From a checkpoint of a small transformer trained on Wikipedia.
Size: 10 layers, 6 heads of 32.
MLP neurons of a small language model. Each row is named by its layer, matrix (up: input weights) and neuron, and shows model dimensions 16-143. Each number is 50 + 15 x the weight over its row's rms, rounded and kept within 0 to 99.
Before each neuron's rows, "fires in" lists the words (lower case) most often at its 100 highest values on Wikipedia text that the model never trained on. A number after a token or word is its count.

fires in: "under" 33, "then" 18, "and" 7, "formerly" 5, "underground" 4
L4.up480:67 40 73 65 43 42 55 33 78 42 41 73 56 23 22 46 52 77 55 53 37 49 47 58 71 56 51 59 85 17 22 34 41 48 35 52 30 38 51 45 75 47 73 48 68 56 77 51 62 52 23 48 48 55 46 60 66 33 31 70 50 60 21 72 21 37 48 42 47 37 69 23 35 46 63 46 56 65 71 44 77 70 33 54 74 46 35 41 45 58 54 72 52 62 85 54 41 66 36 57 39 19 55 48 34 54 50 59 33 62 47 46 42 43 26 60 54 45 38 26 45 69 42 28 52 37 49 46

fires in: "de" 42, "archives" 7, "deemed" 4
L7.up520:55 29 46 47 29 49 46 56 60 57 52 54 31 38 37 39 30 66 48 62 23 61 61 53 51 39 61 43 37 65 70 38 69 47 44 60 36 75 70 34 58 63 55 41 31 57 16 61 54 55 15 75 31 65 27 30 33 62 53 60 28 69 54 50 64 52 38 71 34 23 40 51 57 62 60 96 65 62 54 56 47 15 39 34 35 43 54 32 52 65 42 61 54 52 42 36 31 44 66 41 34 54 32 26 23 66 54 29 36 54 49 64 42 50 37 40 53 68 34 48 72 44 15 69 57 42 69 46

fires in: "to" 53, "with" 7
L7.up165:48 49 55 77 55 38 34 36 57 52 54 38 59 33 48 36 40 57 42 24 53 58 75 76 53 27 37 79 39 20 37 71 48 47 51 71 61 37 22 56 84 49 46 48 59 58 38 37 43 57 63 39 56 46 43 32 81 57 48 33 15 53 48 26 41 62 67 55 43 37 61 44 46 38 54 40 40 43 44 37 67 54 69 55 53 41 51 45 73 55 74 63 70 57 40 48 44 27 38 46 43 72 55 26 41 73 50 56 30 60 62 40 43 54 60 51 53 51 40 73 42 64 39 56 64 51 44 54

fires in: "as" 91
L3.up65:58 32 45 41 32 38 44 76 66 56 58 59 41 58 63 43 50 54 40 53 41 32 59 56 43 61 48 36 47 08 43 39 34 76 65 36 42 91 55 35 67 35 53 63 67 41 62 30 58 65 67 72 42 65 23 53 67 49 84 30 39 51 53 19 30 49 63 45 59 36 54 63 44 44 24 38 91 17 45 35 29 38 49 33 38 66 55 42 57 32 40 39 33 49 62 63 28 62 54 45 55 64 58 65 44 32 65 40 63 87 53 39 70 55 49 36 59 53 43 30 45 58 48 46 50 25 39 41

fires in: "to" 87, "hg" 4
L3.up518:58 52 30 77 57 32 30 56 43 70 65 33 42 54 37 53 22 38 93 68 37 49 64 66 40 54 25 25 54 81 43 41 58 45 47 69 56 47 30 65 26 78 50 58 47 37 38 63 70 68 66 55 33 51 41 29 39 69 30 29 53 62 38 49 37 55 54 66 62 36 28 20 13 44 43 35 71 43 41 73 34 60 50 60 41 39 53 36 18 61 39 28 27 57 55 63 54 55 71 39 39 52 52 43 21 70 27 61 41 88 59 48 44 65 54 79 48 48 61 48 59 41 33 52 61 44 66 61

fires in: "succeeded" 14, "preceded" 12, "8" 10, "9" 8, "4" 7
L4.up457:48 36 35 34 24 38 84 51 67 30 52 68 28 39 16 27 58 56 28 52 45 16 58 68 41 53 33 78 37 59 37 84 36 62 53 50 59 34 63 45 68 19 35 30 46 53 47 53 47 85 44 43 50 69 56 32 62 45 52 75 75 40 37 31 38 46 30 80 33 63 55 49 59 35 56 48 42 60 50 57 53 40 59 41 74 63 62 61 33 35 41 46 50 57 53 33 65 82 63 45 28 57 53 42 33 50 68 45 95 49 32 30 46 42 25 49 04 37 33 43 63 50 58 78 37 56 41 51

fires in: "as" 21, "but" 21, "askins" 5, "zamora" 5, "some" 5, "many" 4
L7.up202:50 48 69 83 36 57 37 43 83 36 72 62 57 35 45 29 54 22 37 56 51 38 63 42 68 71 32 63 65 67 57 54 24 55 50 44 32 51 78 41 67 41 55 49 82 29 41 29 46 58 59 42 22 36 54 58 48 48 61 70 64 65 16 81 29 19 61 64 60 43 32 37 52 51 48 72 56 76 65 39 43 65 44 56 59 68 53 44 43 39 37 33 72 42 48 52 62 49 54 69 51 56 61 43 54 46 49 41 55 64 60 46 48 72 35 16 57 42 06 69 70 60 61 44 60 55 68 37

fires in: "of" 64, "on" 12, "in" 10
L3.up271:42 59 66 49 44 59 44 12 35 43 37 40 52 38 31 65 41 52 57 46 48 57 39 63 55 89 46 28 54 62 64 37 37 58 60 44 31 63 81 44 33 38 31 66 44 53 73 44 53 38 45 46 67 40 38 52 50 64 85 00 68 49 61 49 61 47 30 81 38 55 41 48 92 27 80 48 31 42 84 53 43 54 41 49 49 34 29 71 72 74 39 47 48 30 40 52 64 60 56 47 54 61 31 33 61 49 46 30 38 38 46 36 22 38 58 44 56 20 43 61 51 38 59 47 25 40 33 32

fires in: "and" 44, "had" 25
L4.up211:55 56 66 48 40 30 36 30 49 55 66 42 64 35 40 43 90 47 53 62 30 64 60 55 54 66 78 63 60 38 16 39 43 51 54 42 60 63 51 42 54 72 52 40 67 20 54 52 42 44 74 57 61 33 39 54 52 38 70 63 59 48 61 44 59 26 26 66 33 41 44 47 70 87 53 43 19 48 46 59 38 60 71 51 53 65 53 20 55 33 73 56 60 53 42 53 36 67 41 50 67 70 52 42 49 41 56 28 57 31 88 49 46 63 50 51 38 57 43 76 34 69 41 53 58 56 19 59

fires in: "as" 56, "a" 21, "to" 7
L7.up304:38 24 35 63 33 34 58 27 58 35 20 60 44 19 56 18 55 19 42 55 79 30 58 59 39 48 53 49 35 59 41 48 59 41 39 51 47 59 68 27 34 65 64 46 63 69 63 73 83 68 29 51 53 55 50 58 53 58 42 41 65 29 42 68 35 78 74 54 61 63 66 54 39 45 48 23 42 53 36 80 64 33 59 64 41 26 55 53 75 43 51 36 28 53 49 29 00 60 44 47 64 58 60 59 56 64 59 81 49 39 43 50 52 37 44 16 60 70 49 17 42 39 17 66 38 25 53 62

fires in: "the" 37, "moderate" 6, "7" 5, "s" 4
L4.up191:67 45 49 64 15 48 63 38 30 79 66 39 50 37 37 29 42 50 44 44 56 25 15 74 50 60 56 28 36 37 46 46 41 47 58 27 82 61 48 43 55 43 51 55 31 51 50 39 32 62 44 65 68 61 64 95 50 64 64 47 45 53 46 36 45 46 60 66 67 38 36 57 54 29 36 42 58 75 48 53 37 72 71 60 41 75 44 59 48 27 47 63 47 67 62 39 58 48 78 35 32 41 40 51 70 73 42 35 30 79 43 27 38 63 42 44 50 51 36 49 42 50 52 51 37 52 51 73

fires in: "from" 26, "on" 25, "in" 11, "of" 7, "for" 4
L3.up8:57 00 39 47 48 52 29 58 50 41 40 32 62 64 72 87 56 54 35 51 44 43 34 60 45 54 63 51 18 54 51 17 66 41 27 67 15 69 54 40 39 79 71 46 55 46 49 40 73 71 55 71 37 51 62 41 44 39 49 38 58 51 25 39 54 53 19 37 70 48 66 52 43 38 49 44 60 46 39 70 56 44 55 32 60 44 54 55 56 61 32 48 65 46 54 28 51 76 44 31 30 59 56 64 12 58 29 38 62 42 52 50 30 50 68 78 29 59 56 55 63 51 29 33 45 33 48 36

fires in: "is" 30, "a" 22, "has" 11, "an" 5
L7.up412:22 60 54 65 27 60 50 72 18 38 35 20 43 32 26 30 58 77 35 46 46 68 38 44 29 30 47 45 44 47 40 71 38 60 39 56 48 62 69 52 36 72 36 58 78 44 34 44 57 41 84 53 51 63 54 68 22 43 55 45 70 65 71 39 53 50 44 64 62 67 58 65 61 47 63 53 59 57 20 35 17 64 52 09 65 67 67 67 33 41 48 46 25 36 41 47 37 44 36 63 36 50 62 63 52 74 59 41 61 29 55 60 43 52 52 46 73 56 48 51 76 47 60 54 39 62 25 48

fires in: "to" 44, "and" 17, "reception" 4, "or" 4
L3.up244:41 43 23 35 45 29 35 29 46 37 42 59 47 57 38 13 39 55 42 34 37 52 28 46 70 50 47 44 62 17 66 38 45 34 56 26 27 38 62 68 85 62 78 50 66 60 29 39 67 44 33 57 46 44 60 43 65 52 59 50 50 45 62 42 29 65 59 65 58 36 90 52 48 64 73 24 65 39 32 45 70 78 41 36 26 42 61 33 51 59 41 42 46 45 49 28 66 53 54 45 58 55 03 70 55 77 67 57 65 54 78 36 51 47 75 36 53 55 82 60 46 50 23 67 60 60 64 66

fires in: "the" 26, "as" 24, "s" 4
L7.up287:25 25 74 54 40 49 46 36 69 57 44 35 51 29 58 30 25 26 53 23 43 45 37 48 76 48 37 34 45 54 53 32 46 68 57 65 53 55 46 31 65 63 59 38 40 63 45 52 65 43 55 51 43 49 33 50 59 71 43 51 67 60 39 49 55 80 54 74 76 56 49 59 62 56 55 26 30 51 66 57 38 62 70 36 32 47 67 38 47 20 39 78 23 41 48 50 49 32 29 55 51 64 55 47 47 31 37 00 43 43 49 54 51 64 63 40 59 25 53 47 55 46 41 31 67 21 56 72

fires in: "by" 45, "of" 37, "with" 9
L3.up474:28 38 42 31 66 56 33 76 52 55 19 49 58 59 46 53 45 39 50 32 52 43 56 37 38 57 50 52 58 22 67 37 46 74 29 44 33 54 34 48 53 60 59 81 60 73 55 18 63 46 33 43 63 38 78 39 38 30 40 51 54 44 52 37 36 35 86 56 44 55 44 54 39 50 48 56 38 25 59 37 61 81 97 43 56 48 52 60 57 54 50 40 57 60 50 27 46 58 50 48 56 35 60 42 41 36 52 59 54 71 51 49 34 54 59 56 47 28 45 60 47 69 25 58 68 58 81 51

fires in: "of" 15, "is" 10, "to" 10, "also" 9, "are" 8, "be" 8
L7.up448:25 48 58 58 48 64 60 52 69 39 61 35 86 47 41 40 47 38 68 51 65 56 50 57 27 43 30 49 51 79 62 25 26 49 50 38 12 59 79 54 47 52 41 72 48 46 56 55 65 72 53 43 54 65 58 31 31 39 44 54 30 46 58 62 43 53 51 38 45 99 42 68 59 41 50 54 32 46 30 57 26 43 56 46 33 30 43 41 37 25 40 76 59 45 50 20 55 74 57 57 56 57 27 43 55 43 39 75 46 27 66 33 54 59 57 62 65 40 70 47 75 44 40 11 63 74 40 72

fires in: "and" 72, "or" 5, "later" 4
L4.up539:41 53 47 52 41 34 74 50 48 53 64 62 53 42 42 43 55 70 54 81 31 64 40 47 85 36 58 50 49 53 42 15 04 21 40 50 53 45 91 48 52 63 36 43 67 62 66 50 24 45 64 53 69 46 56 51 65 40 48 51 35 27 48 36 54 66 60 71 43 39 23 55 77 51 68 49 49 56 30 55 50 49 64 82 66 61 66 37 37 67 27 42 28 43 39 55 18 62 35 63 13 41 69 32 49 37 52 52 52 38 78 32 55 34 24 63 27 76 46 30 50 49 65 30 45 28 40 73

fires in: "as" 69, "of" 9, "appointed" 6, "elected" 6, "vice" 5
L3.up251:63 74 50 38 44 42 86 42 71 56 57 59 69 56 58 51 61 41 33 41 19 12 22 79 55 32 62 63 34 68 01 31 16 32 15 65 33 54 48 55 46 28 54 44 41 57 57 40 58 43 40 32 37 27 58 26 60 72 44 43 54 20 56 59 68 72 68 65 57 77 43 34 56 58 66 45 58 53 67 46 53 46 84 68 22 53 40 52 59 56 31 59 26 54 25 37 51 55 29 50 65 36 72 47 34 27 61 80 44 59 51 64 56 51 66 57 42 65 33 34 72 68 55 44 56 18 63 42

fires in: "the" 89
L7.up168:51 50 55 52 75 42 18 65 63 42 58 21 44 47 23 36 56 48 69 28 36 78 41 75 23 31 33 33 45 51 74 43 64 30 38 44 70 84 54 14 73 57 62 61 36 51 51 59 46 35 25 50 47 67 37 64 47 45 52 59 67 46 19 68 60 36 60 57 53 82 57 62 44 66 62 67 50 40 71 58 51 76 71 75 53 49 74 44 58 40 55 56 48 61 27 57 50 66 34 37 46 64 77 64 47 56 31 50 59 69 38 23 37 62 26 64 68 88 46 44 45 64 55 48 57 47 69 64

fires in: "the" 54, "soon" 4, "this" 4, "a" 4
L7.up263:85 53 49 64 36 75 48 48 43 52 48 46 52 61 11 51 63 62 44 79 43 14 45 66 34 47 36 35 66 45 35 52 42 68 69 45 39 59 36 16 81 51 64 57 23 29 67 32 58 54 37 49 39 53 21 28 70 37 41 32 52 42 56 65 60 49 65 35 57 21 64 43 18 46 53 37 54 53 54 50 49 84 48 42 64 42 69 44 65 66 31 58 57 53 43 70 60 63 34 44 31 52 67 50 60 58 54 38 31 49 42 57 26 37 49 46 59 66 52 57 54 30 58 34 55 66 34 34

fires in: "2" 32, "3" 29, "1" 27, "4" 6
L3.up272:34 51 50 55 37 52 42 45 45 43 75 27 66 29 21 53 36 70 58 66 56 40 58 45 50 67 20 29 20 65 33 53 56 81 66 60 36 51 61 27 27 47 46 61 50 62 30 77 53 47 53 41 22 87 81 34 68 43 32 23 42 55 70 55 42 30 56 57 72 70 66 50 59 47 35 65 62 54 56 31 49 50 69 45 50 49 48 43 47 49 38 32 35 67 62 48 70 54 63 44 33 41 29 35 58 37 36 64 64 48 49 14 50 62 63 57 57 62 24 44 54 59 45 63 61 71 36 23

fires in: "under" 36, "over" 7, "underground" 6, "present" 5
L3.up201:71 43 76 57 78 49 41 55 38 31 25 57 68 50 50 46 46 33 39 53 42 26 46 34 68 45 61 49 42 45 26 53 32 44 42 71 49 65 55 39 63 22 41 58 53 72 23 81 59 58 24 70 99 56 28 39 76 36 51 37 84 69 52 30 26 45 25 45 45 46 57 40 54 54 58 42 28 26 66 24 64 63 69 43 32 56 28 55 57 44 45 63 53 43 66 55 44 69 50 72 39 46 36 39 32 39 49 57 45 71 37 46 25 70 55 43 59 53 63 37 39 34 51 47 68 44 43 73

fires in: "of" 27, "from" 20, "by" 5, "citizenship" 4
L4.up481:39 68 39 52 47 62 54 47 38 36 72 55 50 86 40 47 60 72 77 11 23 42 45 52 49 63 80 69 36 57 44 46 53 61 48 75 36 44 54 63 65 59 67 81 45 51 25 68 58 48 78 34 60 58 72 44 40 72 56 32 44 44 51 82 41 72 56 59 56 36 53 20 64 59 54 32 70 45 27 71 41 27 55 44 51 57 19 45 72 45 61 37 28 46 18 32 43 83 42 20 37 52 76 39 19 46 43 56 62 67 59 51 50 44 60 58 71 40 39 19 69 29 48 66 38 40 33 43

fires in: "the" 83
L3.up281:33 31 29 71 40 62 41 35 42 48 78 47 65 71 44 67 76 52 69 66 49 58 47 67 40 37 58 46 41 34 58 45 34 58 35 42 39 55 44 30 43 47 33 67 47 33 67 32 52 70 57 56 84 86 61 55 27 42 47 18 27 61 59 66 27 35 44 70 24 38 79 36 36 42 68 49 41 29 39 63 44 41 53 75 53 30 42 57 55 35 57 50 61 51 39 51 52 55 36 34 55 57 58 55 76 12 58 56 51 70 40 14 29 81 63 38 68 46 65 62 33 21 58 23 48 56 55 68

fires in: "based" 17, "to" 14, "of" 12, "such" 10, "included" 9, "featured" 8
L3.up362:53 51 62 77 41 48 51 51 62 61 60 40 69 52 65 24 77 43 52 32 35 65 24 34 36 80 48 46 40 60 55 47 31 68 47 61 47 45 44 55 30 39 43 48 58 05 40 52 41 51 51 56 48 51 83 58 44 53 74 37 66 52 52 54 43 75 61 23 56 30 34 45 75 77 49 66 38 54 54 75 37 78 45 42 61 62 41 32 37 63 65 51 75 46 41 18 77 47 47 34 42 24 47 65 58 39 42 45 45 62 69 56 32 55 38 68 56 34 59 75 71 56 62 52 70 46 62 20

fires in: "a" 100
L7.up27:48 06 56 75 36 43 59 62 57 52 33 60 42 24 43 28 69 51 38 52 46 51 16 57 32 54 46 40 50 58 29 55 47 47 75 53 52 45 49 40 57 67 52 97 77 68 42 46 42 88 40 45 55 75 51 28 62 54 61 64 60 56 37 29 63 74 24 49 78 42 46 10 33 58 45 41 51 67 53 33 41 52 65 40 48 28 77 46 51 57 49 62 31 33 44 47 40 43 31 33 63 58 39 44 50 50 42 54 53 55 58 56 62 58 49 31 32 57 56 33 66 82 51 43 39 32 37 15

fires in: "year" 21, "population" 13, "years" 6, "party" 6, "community" 5
L3.up496:37 47 44 18 34 56 53 38 51 26 55 56 52 48 43 64 55 58 48 48 37 55 38 45 73 57 39 54 64 60 55 77 71 68 56 58 42 20 31 73 31 45 29 39 61 34 61 47 35 65 80 63 44 36 38 28 29 80 40 21 52 44 79 38 46 52 64 53 37 61 88 65 23 45 38 64 64 28 32 52 43 83 24 36 47 64 45 32 79 48 90 30 30 56 51 65 45 55 54 64 43 38 43 42 60 49 23 15 56 45 47 53 53 80 06 53 29 40 41 30 46 35 47 53 56 57 56 41

fires in: "of" 83, "the" 6
L3.up324:61 50 57 54 32 53 55 14 53 37 55 51 40 22 31 43 44 49 34 48 60 45 25 73 79 61 94 64 67 61 55 48 33 57 90 57 32 50 36 61 64 73 49 49 35 46 32 36 82 68 30 62 55 49 52 28 72 55 66 34 39 26 62 59 29 38 50 43 44 51 59 57 55 30 52 25 51 82 39 58 43 76 45 45 36 36 52 61 54 52 43 35 28 50 79 65 54 39 69 38 41 52 49 45 45 21 65 09 58 44 52 26 42 73 49 47 35 55 34 86 52 74 54 32 66 45 24 48

fires in: "to" 73, "t" 8
L4.up59:28 29 45 59 31 33 48 45 25 69 58 68 43 63 55 49 56 13 51 66 56 69 40 53 46 38 53 47 70 46 60 40 57 49 65 30 57 50 23 54 53 19 41 60 44 69 64 53 59 57 40 65 76 34 34 49 43 57 57 31 20 66 57 62 50 42 53 61 21 23 44 50 44 55 70 54 17 42 41 63 49 50 58 62 49 63 38 65 50 49 39 64 70 54 42 32 38 63 53 22 58 23 61 63 68 47 38 67 60 60 84 48 53 56 23 39 61 43 75 61 65 45 40 25 45 57 41 36

fires in: "a" 77
L3.up264:64 29 56 25 08 38 39 81 47 83 64 71 51 50 48 35 59 51 96 45 33 38 03 80 49 46 82 46 51 47 46 51 51 47 43 42 52 47 45 56 64 63 57 73 38 71 72 56 48 72 61 35 30 81 38 52 62 48 36 68 30 60 51 28 59 61 50 73 64 49 62 68 22 70 48 65 51 48 54 57 31 42 41 45 51 46 50 48 56 62 58 51 43 33 52 26 36 84 66 37 52 18 53 36 53 43 49 42 47 58 24 65 57 66 76 58 39 25 38 50 53 62 51 42 48 17 38 16

fires in: "after" 36, "to" 25, "following" 18, "in" 6, "under" 4, "despite" 4
L4.up390:71 43 45 47 35 51 55 52 33 47 59 30 37 46 64 52 75 50 54 63 51 31 47 71 50 57 44 63 45 62 67 32 51 58 57 62 10 46 59 43 65 44 59 64 45 37 48 61 56 45 75 44 46 29 79 45 20 70 56 41 58 48 58 39 44 46 44 84 62 41 53 32 48 37 35 71 53 51 50 55 28 63 46 26 22 60 23 53 44 47 50 53 27 31 38 43 49 44 53 84 63 07 73 56 39 84 19 57 60 49 23 49 34 62 34 60 74 67 28 39 41 52 43 29 50 20 45 47

fires in: "by" 26, "with" 21, "under" 4, "website" 4, "at" 4
L7.up528:41 43 67 56 50 54 21 80 36 49 52 38 47 22 47 60 49 63 45 47 81 59 63 49 62 73 74 60 39 53 46 38 60 65 70 79 25 40 46 47 57 47 54 68 67 80 34 60 58 38 55 42 90 02 36 59 84 22 43 32 65 61 40 60 41 61 62 24 52 48 63 56 19 55 38 56 58 56 16 59 40 59 44 24 54 50 56 46 15 37 66 57 43 61 60 48 54 52 43 47 55 28 26 17 39 25 37 52 54 59 40 32 63 58 41 89 60 54 41 61 60 54 44 54 71 52 45 52

fires in: "as" 21, "when" 17, "so" 6, "beam" 5, "mausoleum" 4, "cameron" 4
L4.up477:38 19 95 73 49 21 41 83 62 61 53 48 27 50 32 44 73 17 54 48 40 59 53 56 51 64 46 28 64 37 35 56 32 45 60 64 59 79 49 27 50 64 23 45 55 52 52 54 16 30 50 72 47 67 45 46 72 44 47 65 51 68 58 51 49 42 48 76 52 56 55 31 34 36 49 52 91 47 49 50 18 31 32 61 30 24 46 25 37 48 40 37 46 47 41 52 49 49 65 56 51 30 58 50 59 59 10 54 37 59 49 66 45 71 57 55 67 57 53 52 58 52 43 32 61 02 54 68

fires in: "at" 60, "of" 35
L3.up112:65 62 39 43 39 34 56 66 61 79 51 72 46 44 55 41 42 50 36 85 55 59 33 73 84 84 65 33 64 24 62 74 28 63 59 35 22 76 56 58 48 33 50 50 47 39 43 53 60 52 65 48 57 58 49 68 41 45 84 66 28 42 58 43 39 09 35 32 46 23 70 69 40 45 47 62 56 45 56 69 39 47 75 36 52 36 26 56 60 44 49 72 40 49 54 45 56 52 65 66 65 45 45 32 33 45 47 42 25 52 34 40 58 60 44 25 58 30 45 33 42 61 65 38 30 23 49 29

fires in: "to" 13, "of" 13, "succeeded" 11, "elected" 9, "in" 7, "by" 7
L3.up445:20 50 36 42 42 37 71 37 40 59 52 62 57 71 40 37 50 34 50 30 27 61 13 46 38 34 63 79 30 31 62 49 59 71 32 54 49 47 52 61 49 49 21 52 25 45 58 55 58 68 33 49 68 31 49 39 51 53 73 66 70 49 77 70 65 46 35 51 51 45 43 47 45 48 51 38 72 48 64 65 47 77 54 39 52 50 81 77 47 48 00 53 64 28 49 43 53 59 48 46 60 34 65 49 53 44 51 35 49 46 56 46 40 61 36 67 59 42 36 50 36 53 56 43 55 42 41 41

fires in: "was" 14, "an" 13, "a" 12, "is" 8, "orca" 4, "being" 4
L7.up298:63 50 38 62 31 71 21 43 50 56 38 58 59 51 36 58 69 60 72 65 32 63 54 57 43 44 60 18 37 67 37 46 45 38 54 32 61 57 81 52 38 53 50 87 67 33 45 60 41 73 59 49 54 95 49 51 47 29 40 65 29 32 60 49 42 54 55 49 47 57 47 82 54 71 55 40 75 82 57 31 46 52 53 49 65 43 38 38 61 33 61 52 68 63 44 64 40 67 57 58 53 44 22 53 34 18 59 54 38 44 30 31 42 64 61 35 66 67 46 57 56 45 46 47 55 63 24 57

fires in: "of" 38, "total" 11, "environmental" 6, "the" 5
L4.up287:23 35 59 49 27 27 53 22 61 61 48 35 50 68 26 29 41 77 49 41 43 58 49 77 58 64 36 19 36 56 23 38 55 67 38 41 53 66 48 26 55 57 82 42 52 40 66 61 53 28 61 41 64 58 61 57 63 58 47 31 62 45 40 76 33 61 53 47 43 63 49 50 47 37 84 41 51 57 28 61 50 67 64 68 42 60 57 62 62 66 88 63 59 46 64 34 67 43 48 50 36 51 29 43 33 48 49 31 44 39 77 32 30 53 46 44 34 45 64 43 58 46 79 54 65 58 30 68

fires in: "0" 20, "1" 14, "3" 11, "4" 11, "7" 8, "9" 6
L4.up526:33 54 32 60 27 30 63 48 47 54 44 56 57 64 28 51 34 82 50 64 42 60 30 46 58 42 54 50 21 35 47 56 27 50 66 61 41 48 56 59 26 47 52 37 50 18 52 49 29 49 71 87 57 83 66 75 63 64 39 64 57 22 46 42 28 41 69 62 50 30 60 65 49 64 66 68 74 25 43 29 43 49 61 59 16 70 40 48 69 26 56 37 39 53 59 53 64 47 56 36 19 54 73 40 60 47 55 54 52 53 57 54 76 39 40 72 24 46 56 53 70 31 32 55 57 52 53 46

fires in: "in" 40, "of" 14, "less" 6, "schmidt" 6
L4.up213:73 38 37 41 60 35 57 23 53 31 52 57 46 44 30 52 47 38 39 52 37 36 36 52 36 38 55 46 60 20 49 56 49 57 38 64 33 53 79 59 56 57 81 52 51 34 51 37 58 62 42 77 62 78 52 46 37 43 72 30 55 30 37 21 62 43 49 48 54 61 64 64 39 39 42 21 45 33 85 51 15 74 70 52 36 67 39 59 52 46 39 91 56 67 48 52 47 44 56 74 47 76 52 47 43 91 46 26 30 25 34 34 71 56 56 36 52 60 43 58 23 71 77 29 53 21 61 38

fires in: "before" 21, "by" 18, "after" 12, "began" 11, "of" 9, "started" 6
L4.up93:25 48 57 30 41 61 28 73 66 52 45 42 49 29 58 18 68 28 08 72 75 47 82 71 43 71 52 33 75 14 50 46 73 32 44 61 49 61 63 56 43 10 40 73 58 70 48 53 77 42 35 70 64 44 55 50 53 55 50 58 52 35 53 50 27 59 62 64 36 57 68 34 26 56 22 62 57 44 49 58 40 46 33 48 58 51 64 48 17 73 49 57 50 56 34 30 41 53 63 61 52 45 61 48 29 43 42 63 87 74 61 31 47 63 54 33 40 43 49 56 52 42 60 65 59 43 50 27

fires in: "and" 48, "with" 27, "as" 9, "however" 4
L3.up39:51 53 60 44 50 51 53 57 50 35 50 26 37 32 54 34 64 59 40 54 23 43 52 77 65 62 36 69 55 66 38 40 15 80 52 56 62 52 57 20 51 28 73 75 50 59 35 75 25 54 59 45 13 59 37 33 60 73 78 35 39 37 34 49 51 54 29 58 67 49 56 59 51 60 49 64 57 67 44 58 55 49 49 47 52 72 32 36 48 49 80 45 13 43 37 32 40 72 56 45 51 45 20 66 55 30 36 66 60 55 51 59 39 56 30 44 71 60 54 42 83 40 35 42 52 78 51 50

fires in: "to" 78, "not" 12, "t" 6
L7.up341:34 44 33 72 49 47 66 43 73 52 54 58 44 39 55 35 32 48 51 44 74 61 50 65 42 28 60 72 65 30 57 41 42 35 59 58 75 50 66 55 64 45 41 64 48 42 47 75 69 82 57 54 46 42 52 53 48 42 39 27 42 47 43 68 42 51 58 65 24 70 69 50 47 33 56 16 47 21 49 52 66 70 88 82 59 63 68 43 53 39 42 32 65 37 50 35 34 53 50 45 46 57 42 34 27 24 54 63 70 42 79 24 37 31 34 22 64 49 76 77 46 33 39 50 34 76 80 20

fires in: "the" 71, "synthesizers" 4
L3.up215:68 57 61 53 58 54 39 24 47 52 44 55 46 47 37 18 36 46 61 37 65 52 69 40 29 43 20 58 25 58 62 37 39 64 54 57 76 48 32 47 29 38 44 43 48 71 53 52 44 26 30 59 57 53 57 65 55 65 60 48 53 55 45 79 50 37 53 53 06 58 83 82 63 73 25 51 51 77 49 46 57 49 49 45 61 63 62 62 45 49 50 60 36 74 72 52 60 61 66 30 43 79 45 45 46 44 52 53 39 67 46 52 53 48 01 60 68 60 54 85 54 57 58 79 42 26 53 95

fires in: "the" 57, "s" 16, "his" 7
L7.up428:42 62 63 67 23 49 68 57 50 43 51 46 75 64 73 44 33 48 43 55 55 33 30 58 31 60 52 51 49 44 60 30 52 46 37 64 24 53 42 45 24 36 29 49 62 60 26 32 33 62 30 48 40 36 82 56 67 39 64 52 45 50 71 53 49 69 73 74 40 31 52 43 32 48 64 63 33 50 51 46 39 47 46 64 37 43 29 67 48 46 63 65 32 68 63 43 44 62 35 49 51 19 68 62 62 26 40 65 73 71 47 38 35 42 22 22 50 68 43 58 34 52 33 15 42 24 72 44

fires in: "in" 35, "after" 10, "for" 10, "by" 10, "at" 6, "during" 5
L3.up459:91 25 70 29 24 43 57 89 55 38 65 70 56 35 55 46 75 45 39 62 65 27 66 59 54 42 34 50 66 07 50 38 05 49 63 40 40 52 58 38 80 44 66 45 45 69 50 38 65 55 38 44 58 44 31 59 46 51 68 43 42 61 50 50 29 58 42 39 48 39 62 63 27 34 58 18 77 37 44 43 53 53 50 36 45 67 55 26 70 66 68 84 60 42 44 73 56 61 61 27 46 67 52 28 31 42 54 54 36 72 31 54 39 45 80 64 71 47 65 51 57 46 30 50 66 48 45 57

fires in: "after" 42, "since" 17, "until" 11, "of" 8, "during" 8
L3.up481:53 63 46 19 46 36 49 71 47 47 50 31 69 58 81 52 68 47 35 43 72 28 83 75 79 34 67 37 30 18 50 41 62 31 41 66 43 25 63 42 87 34 30 40 41 66 63 43 64 54 58 44 63 45 45 46 65 56 51 53 70 50 34 60 46 36 55 51 53 27 55 23 51 52 74 63 50 55 44 37 47 67 34 44 64 30 56 28 58 70 58 77 45 73 11 63 57 89 33 52 60 44 45 65 37 63 31 61 45 44 47 44 69 57 55 70 52 22 56 41 57 26 55 59 60 36 68 41